MLP neurons of a small language model. Each row is named by its layer, matrix (up: input weights) and neuron, and shows model dimensions 64-159. Each number is 200 + 30 x the weight over its row's rms, rounded and kept within 0 to 999.
After each neuron's rows, "fires on" lists the tokens most often at its 100 highest values on Wikipedia text that the model never trained on.

L5.up973,220,210,172,246,213,188,221,224,199,218,198,217,184,215,244,249,233,249,221,199,255,190,162,206,245,223,239,250,311,182,209,140,164,188,222,139,139,249,163,174,185,199,197,175,225,196,193,182,187,130,252,190,219,201,147,221,201,208,166,163,185,238,268,167,216,207,193,174,162,194,199,206,270,244,183,251,149,191,173,246,238,249,236,258,165,221,200,216,228,222,145,200,236,236,185,236
fires on: ", ", "/", "of "

L5.up95,182,157,236,188,222,176,214,218,206,242,257,207,181,205,269,202,213,207,164,244,154,197,205,199,185,155,238,212,197,220,227,185,196,214,165,188,218,207,261,235,237,219,216,223,196,194,232,163,242,171,157,190,220,203,206,156,158,165,120,230,206,218,234,173,155,194,235,209,214,221,176,224,156,221,199,200,183,172,204,213,171,162,180,241,158,200,224,217,184,189,219,202,216,214,207,272
fires on: "an ", "Sa", "Mc", "Mac", "la"

L4.up1219,257,168,142,211,136,131,182,209,241,226,213,178,184,223,241,208,230,217,258,254,232,218,150,204,190,147,195,184,186,158,244,207,168,197,176,215,178,229,168,194,198,205,255,178,224,221,209,206,243,139,152,167,178,193,215,219,195,232,202,201,202,201,217,173,240,196,141,189,225,151,206,156,246,201,233,201,206,179,199,182,175,245,182,180,196,205,180,201,200,212,215,255,204,167,234,207
fires on: "the ", "of ", "through ", "to "

L10.up939,217,172,161,216,229,202,161,218,235,244,191,216,217,161,217,200,172,206,194,250,217,176,223,204,188,182,221,216,202,169,205,174,93,235,189,183,180,221,241,216,199,216,206,210,239,214,263,187,190,204,207,197,212,209,174,205,194,175,158,200,226,234,275,203,204,210,197,235,220,187,149,215,196,160,189,192,186,157,138,172,212,162,132,202,190,154,246,262,180,237,225,171,192,178,234,227
fires on: "an ", "Bl", "tr"

L4.up1027,155,197,179,206,243,194,169,158,173,187,135,180,171,182,201,182,253,204,190,241,225,205,144,211,230,174,271,219,232,174,191,193,204,208,253,209,165,223,158,167,243,213,184,146,180,213,203,234,212,196,218,241,183,197,226,189,177,208,187,146,235,198,146,188,201,201,175,175,176,217,185,231,200,163,155,159,275,220,178,173,215,212,256,147,168,199,165,203,231,249,170,201,202,189,149,203
fires on: "of ", ". ", "the ", "| ", "ett", "C"

L4.up383,184,204,169,171,178,199,191,232,166,194,182,238,172,187,210,176,242,128,175,235,159,195,196,152,224,240,152,232,281,212,218,166,169,198,244,228,199,173,175,206,238,174,209,178,243,192,238,158,198,171,225,202,182,218,181,221,196,165,212,191,233,232,174,262,202,214,200,208,199,249,262,114,190,250,170,216,230,176,201,166,160,168,160,168,156,216,159,185,126,234,195,152,204,195,232,212
fires on: "s", "most ", "some ", ", ", "| "

L5.up232,226,153,235,174,177,200,191,162,196,201,226,176,202,199,198,237,204,171,232,241,188,193,185,231,239,268,187,161,182,182,219,163,202,162,198,198,168,228,272,169,192,233,200,205,175,176,155,174,239,210,187,197,190,175,194,185,210,216,179,219,140,220,182,190,177,232,184,248,159,223,188,171,226,212,231,215,174,148,179,176,267,170,204,215,183,139,139,210,225,232,233,219,199,212,185,232
fires on: ", ", "("

L10.up806,259,228,200,227,185,127,202,218,206,217,221,188,151,177,206,213,173,258,231,242,174,155,227,207,215,180,202,162,219,202,239,184,142,211,159,171,185,222,235,229,184,182,204,216,233,197,188,165,185,190,243,207,193,215,202,192,169,240,249,217,229,196,179,209,174,152,172,164,255,228,145,215,173,225,168,208,186,232,176,125,232,210,130,168,192,205,225,202,177,258,215,207,228,176,222,253
fires on: "an ", "L", "'"

L7.up455,164,172,235,222,157,194,221,212,217,218,199,186,167,208,204,155,180,193,217,162,215,207,247,217,172,180,188,133,217,194,216,181,222,223,203,177,203,240,154,196,203,225,165,223,226,199,225,222,214,263,187,228,194,177,174,198,238,228,239,201,240,213,187,164,220,222,159,227,192,174,152,230,175,159,208,232,171,212,225,210,212,192,207,192,187,220,224,170,198,239,250,152,228,240,181,150
fires on: "and ", "but ", "or ", ", "

L5.up16,245,236,169,150,189,171,171,215,185,193,227,227,217,218,221,218,184,190,258,218,190,181,162,197,192,171,221,207,218,212,155,224,206,185,192,197,203,204,209,224,223,225,223,193,141,173,206,191,157,165,200,289,243,214,160,194,180,216,236,190,197,166,222,153,130,203,126,197,241,188,223,200,248,178,167,236,215,197,184,153,207,186,224,173,227,112,230,218,213,174,163,240,204,230,257,228
fires on: "f", "s ", "ve ", "is ", "-", "m "

L10.up48,193,220,236,152,194,178,187,186,174,197,226,204,159,264,159,237,178,209,229,196,210,225,209,183,238,224,216,200,205,186,155,267,195,156,187,188,178,232,192,250,237,223,208,198,196,171,195,198,201,180,164,244,208,209,200,193,168,230,165,199,167,215,210,225,250,161,151,174,193,176,224,210,225,187,160,214,196,230,252,218,158,180,214,189,218,169,209,201,192,189,191,175,220,187,196,173
fires on: "-", "v", "r", "ag", "Arm"

L7.up512,207,233,201,214,200,241,218,197,191,210,233,222,219,181,221,142,185,186,197,149,231,245,224,147,191,145,229,120,196,243,176,209,192,202,209,152,180,244,162,210,174,152,164,191,199,267,200,248,134,234,195,219,202,169,182,211,169,190,175,230,222,203,199,210,191,197,245,198,208,143,191,212,210,188,206,215,162,227,162,183,151,166,181,210,189,202,194,218,159,258,270,191,177,191,161,223
fires on: ", ", "to ", "as ", "and ", "'", "\n"

L4.up280,221,168,147,122,188,196,186,208,227,227,185,215,145,198,241,198,209,179,185,171,222,216,162,201,232,226,200,144,158,222,205,171,179,220,221,185,171,207,233,168,196,200,172,197,233,196,221,196,220,126,166,185,171,238,204,204,234,205,214,217,202,230,133,185,216,151,153,244,268,179,211,249,195,210,217,161,218,189,214,181,203,235,214,217,185,185,193,218,209,192,208,193,206,163,172,210
fires on: "in ", "the ", "Mah", "finished ", "ed"

L7.up842,197,190,159,226,193,190,206,235,207,254,190,194,215,215,193,184,188,199,240,195,190,160,248,184,148,224,169,142,206,221,189,215,210,151,258,222,229,215,177,187,254,208,246,231,161,195,162,222,190,201,198,201,133,225,195,180,231,199,179,180,193,203,195,169,197,167,198,162,207,231,227,207,191,197,234,185,176,253,183,197,181,265,188,185,166,158,216,197,180,198,202,173,167,168,214,236
fires on: "-", "to ", "United ", "a ", "New ", "\" "

L5.up909,206,251,151,212,148,189,154,211,208,236,177,221,205,228,128,240,244,252,250,203,163,191,202,210,245,235,171,183,217,217,132,206,202,236,216,228,220,180,180,210,237,213,259,223,142,195,230,195,194,189,219,223,222,224,199,165,234,177,206,195,152,224,253,214,245,199,171,152,205,210,213,208,186,196,193,204,186,198,176,175,133,224,217,163,198,136,227,203,206,148,263,200,261,150,251,174
fires on: "and ", "-", ", "

L5.up801,246,218,189,174,228,185,184,237,205,189,189,189,221,176,188,201,195,176,233,193,210,227,228,179,228,184,241,192,174,260,195,210,188,199,217,209,184,159,174,195,269,157,191,164,158,235,187,230,172,198,204,227,210,181,178,214,166,203,241,165,236,206,202,166,217,243,193,254,202,228,170,208,188,159,166,178,192,228,150,169,158,183,221,154,150,199,232,192,198,241,211,158,221,163,190,189
fires on: "| ", "|", "\"", "- ", "named ", "of "

L7.up650,175,211,192,229,199,167,196,204,202,242,220,204,179,156,178,185,248,150,208,193,259,188,197,185,141,155,230,180,137,223,233,139,241,202,185,224,197,245,197,240,213,190,204,225,187,256,246,220,199,142,204,154,179,216,183,158,238,242,136,215,167,241,188,217,210,193,207,243,210,166,164,202,231,155,221,188,154,222,171,156,193,202,191,157,221,200,212,227,166,208,234,197,188,150,189,132
fires on: "\n\n", "| ", "\n", ", ", ". "

L10.up613,213,178,214,190,237,271,252,230,165,179,137,186,156,180,168,176,169,203,216,169,159,199,242,172,251,232,167,191,208,214,174,182,189,234,192,227,153,249,211,164,239,147,201,207,204,219,258,221,136,201,227,224,232,212,166,179,152,189,181,219,224,212,179,226,166,241,216,171,249,252,274,137,217,183,183,174,161,195,204,165,216,216,150,195,159,241,231,212,264,237,220,188,184,242,178,190
fires on: "| ", "V", "Bl", "(", "s"

L5.up299,223,194,204,225,190,189,147,178,195,154,235,239,179,204,208,207,201,144,231,210,207,152,186,220,227,230,196,213,196,177,244,166,195,166,218,219,194,218,279,219,206,204,235,191,229,172,206,167,162,178,149,151,207,147,207,174,210,249,160,197,147,141,165,191,178,190,199,229,218,177,160,156,204,227,205,175,159,157,168,222,187,252,200,188,161,236,173,189,223,197,172,153,195,156,180,197
fires on: "(", "the ", "| ", "3", "th ", "th"

L9.up326,214,203,246,257,198,205,228,166,239,227,232,214,192,200,205,230,248,167,231,167,162,222,199,243,184,226,190,208,213,183,179,186,223,157,193,212,217,219,193,245,167,188,262,246,240,155,201,166,249,201,239,162,184,151,184,169,233,169,172,197,185,213,234,179,237,173,194,247,208,186,183,217,248,213,158,221,283,190,189,184,217,184,142,203,171,183,222,219,214,195,198,166,233,169,210,161
fires on: "| ", ",", "-", "\""

L4.up185,198,203,159,225,166,142,247,176,168,226,257,256,246,184,201,237,203,221,237,218,210,230,185,225,205,166,151,222,176,148,254,203,187,238,186,172,207,249,176,169,172,167,209,199,200,177,173,232,210,188,191,188,249,258,178,190,212,250,162,212,149,256,199,160,216,215,219,204,196,216,230,225,225,291,187,222,159,166,200,178,169,239,178,183,169,216,239,232,209,170,201,202,256,228,191,182
fires on: "and ", "of ", "-"

L5.up852,266,222,166,234,164,181,178,224,201,185,198,190,207,236,204,211,211,184,239,210,171,146,237,195,229,220,197,196,179,188,198,186,170,244,188,256,196,163,247,209,285,211,205,210,165,210,221,215,190,187,192,194,191,224,199,178,216,185,190,165,219,217,208,205,227,231,184,200,221,189,135,170,210,217,187,201,191,225,211,195,183,178,233,185,174,175,177,193,201,201,198,193,165,184,200,180
fires on: ", ", "8", "5", "7", "6"

L5.up171,192,245,189,224,161,198,213,193,207,157,177,243,221,159,211,225,185,220,199,228,237,239,167,188,184,243,222,201,198,127,174,215,200,159,219,162,223,187,177,192,171,197,195,241,192,211,201,246,216,149,232,200,241,191,230,189,237,219,158,235,246,235,211,210,188,183,229,231,164,205,154,228,162,190,267,291,149,148,233,171,163,160,200,173,162,208,219,202,177,190,233,224,223,160,188,199
fires on: "E", "O", "pro", "F", "e", "o"

L5.up1271,216,172,230,199,213,200,223,194,203,228,226,218,232,160,230,183,213,191,198,233,178,193,234,193,200,246,153,181,223,252,208,217,219,180,185,175,205,172,187,222,215,224,121,195,204,199,206,208,190,198,178,226,204,234,213,189,207,175,204,179,195,239,170,202,170,192,185,191,122,179,201,196,227,194,177,250,173,213,190,218,183,221,163,252,196,200,173,229,191,158,198,225,162,218,192,223
fires on: "\n", "==", "===", "|", "Con"

L7.up711,199,210,256,204,146,202,225,187,202,125,137,209,304,192,186,191,205,231,200,187,193,233,218,221,166,220,259,253,193,183,201,172,238,137,196,218,214,220,220,164,265,221,255,228,248,202,216,227,212,206,225,186,243,200,213,169,215,186,241,244,234,189,191,170,183,168,196,182,261,221,229,150,182,224,228,242,168,182,238,203,234,207,149,205,214,253,178,197,149,213,190,209,200,183,198,171
fires on: "f", "F", "b"

L4.up122,144,155,259,200,151,184,234,159,248,176,226,229,228,176,198,192,233,195,201,202,210,147,190,208,189,172,272,152,216,226,251,201,203,200,162,189,160,201,181,226,183,258,201,191,201,189,191,200,178,155,198,215,176,182,223,221,195,240,255,179,234,241,162,189,232,222,175,196,241,169,195,195,212,178,184,185,156,198,227,235,193,241,231,214,199,234,169,230,201,198,178,287,224,170,242,225
fires on: "of ", "in ", "the ", "-"

L5.up295,213,179,211,227,231,190,183,186,215,216,179,225,234,189,225,203,231,200,229,201,229,217,235,166,307,210,172,181,190,286,192,144,187,189,176,226,236,136,196,179,244,221,240,165,208,243,197,252,172,186,193,192,170,200,182,187,228,237,165,162,221,230,213,211,142,193,251,179,187,194,184,223,199,196,149,194,181,192,173,218,187,213,125,190,165,169,149,194,216,192,214,178,151,157,157,209
fires on: "===", "==", "s "

L5.up833,195,196,246,169,230,220,167,187,204,222,236,215,190,197,155,204,195,164,247,246,186,193,197,193,151,181,270,192,150,213,183,189,237,204,240,187,222,213,241,246,200,213,224,190,159,182,258,182,213,195,186,228,169,176,192,160,216,214,195,227,223,202,195,198,188,206,207,212,190,168,146,195,186,217,206,189,150,147,190,156,236,213,232,226,205,131,185,218,151,185,183,171,197,214,194,252
fires on: ", ", "such ", "re"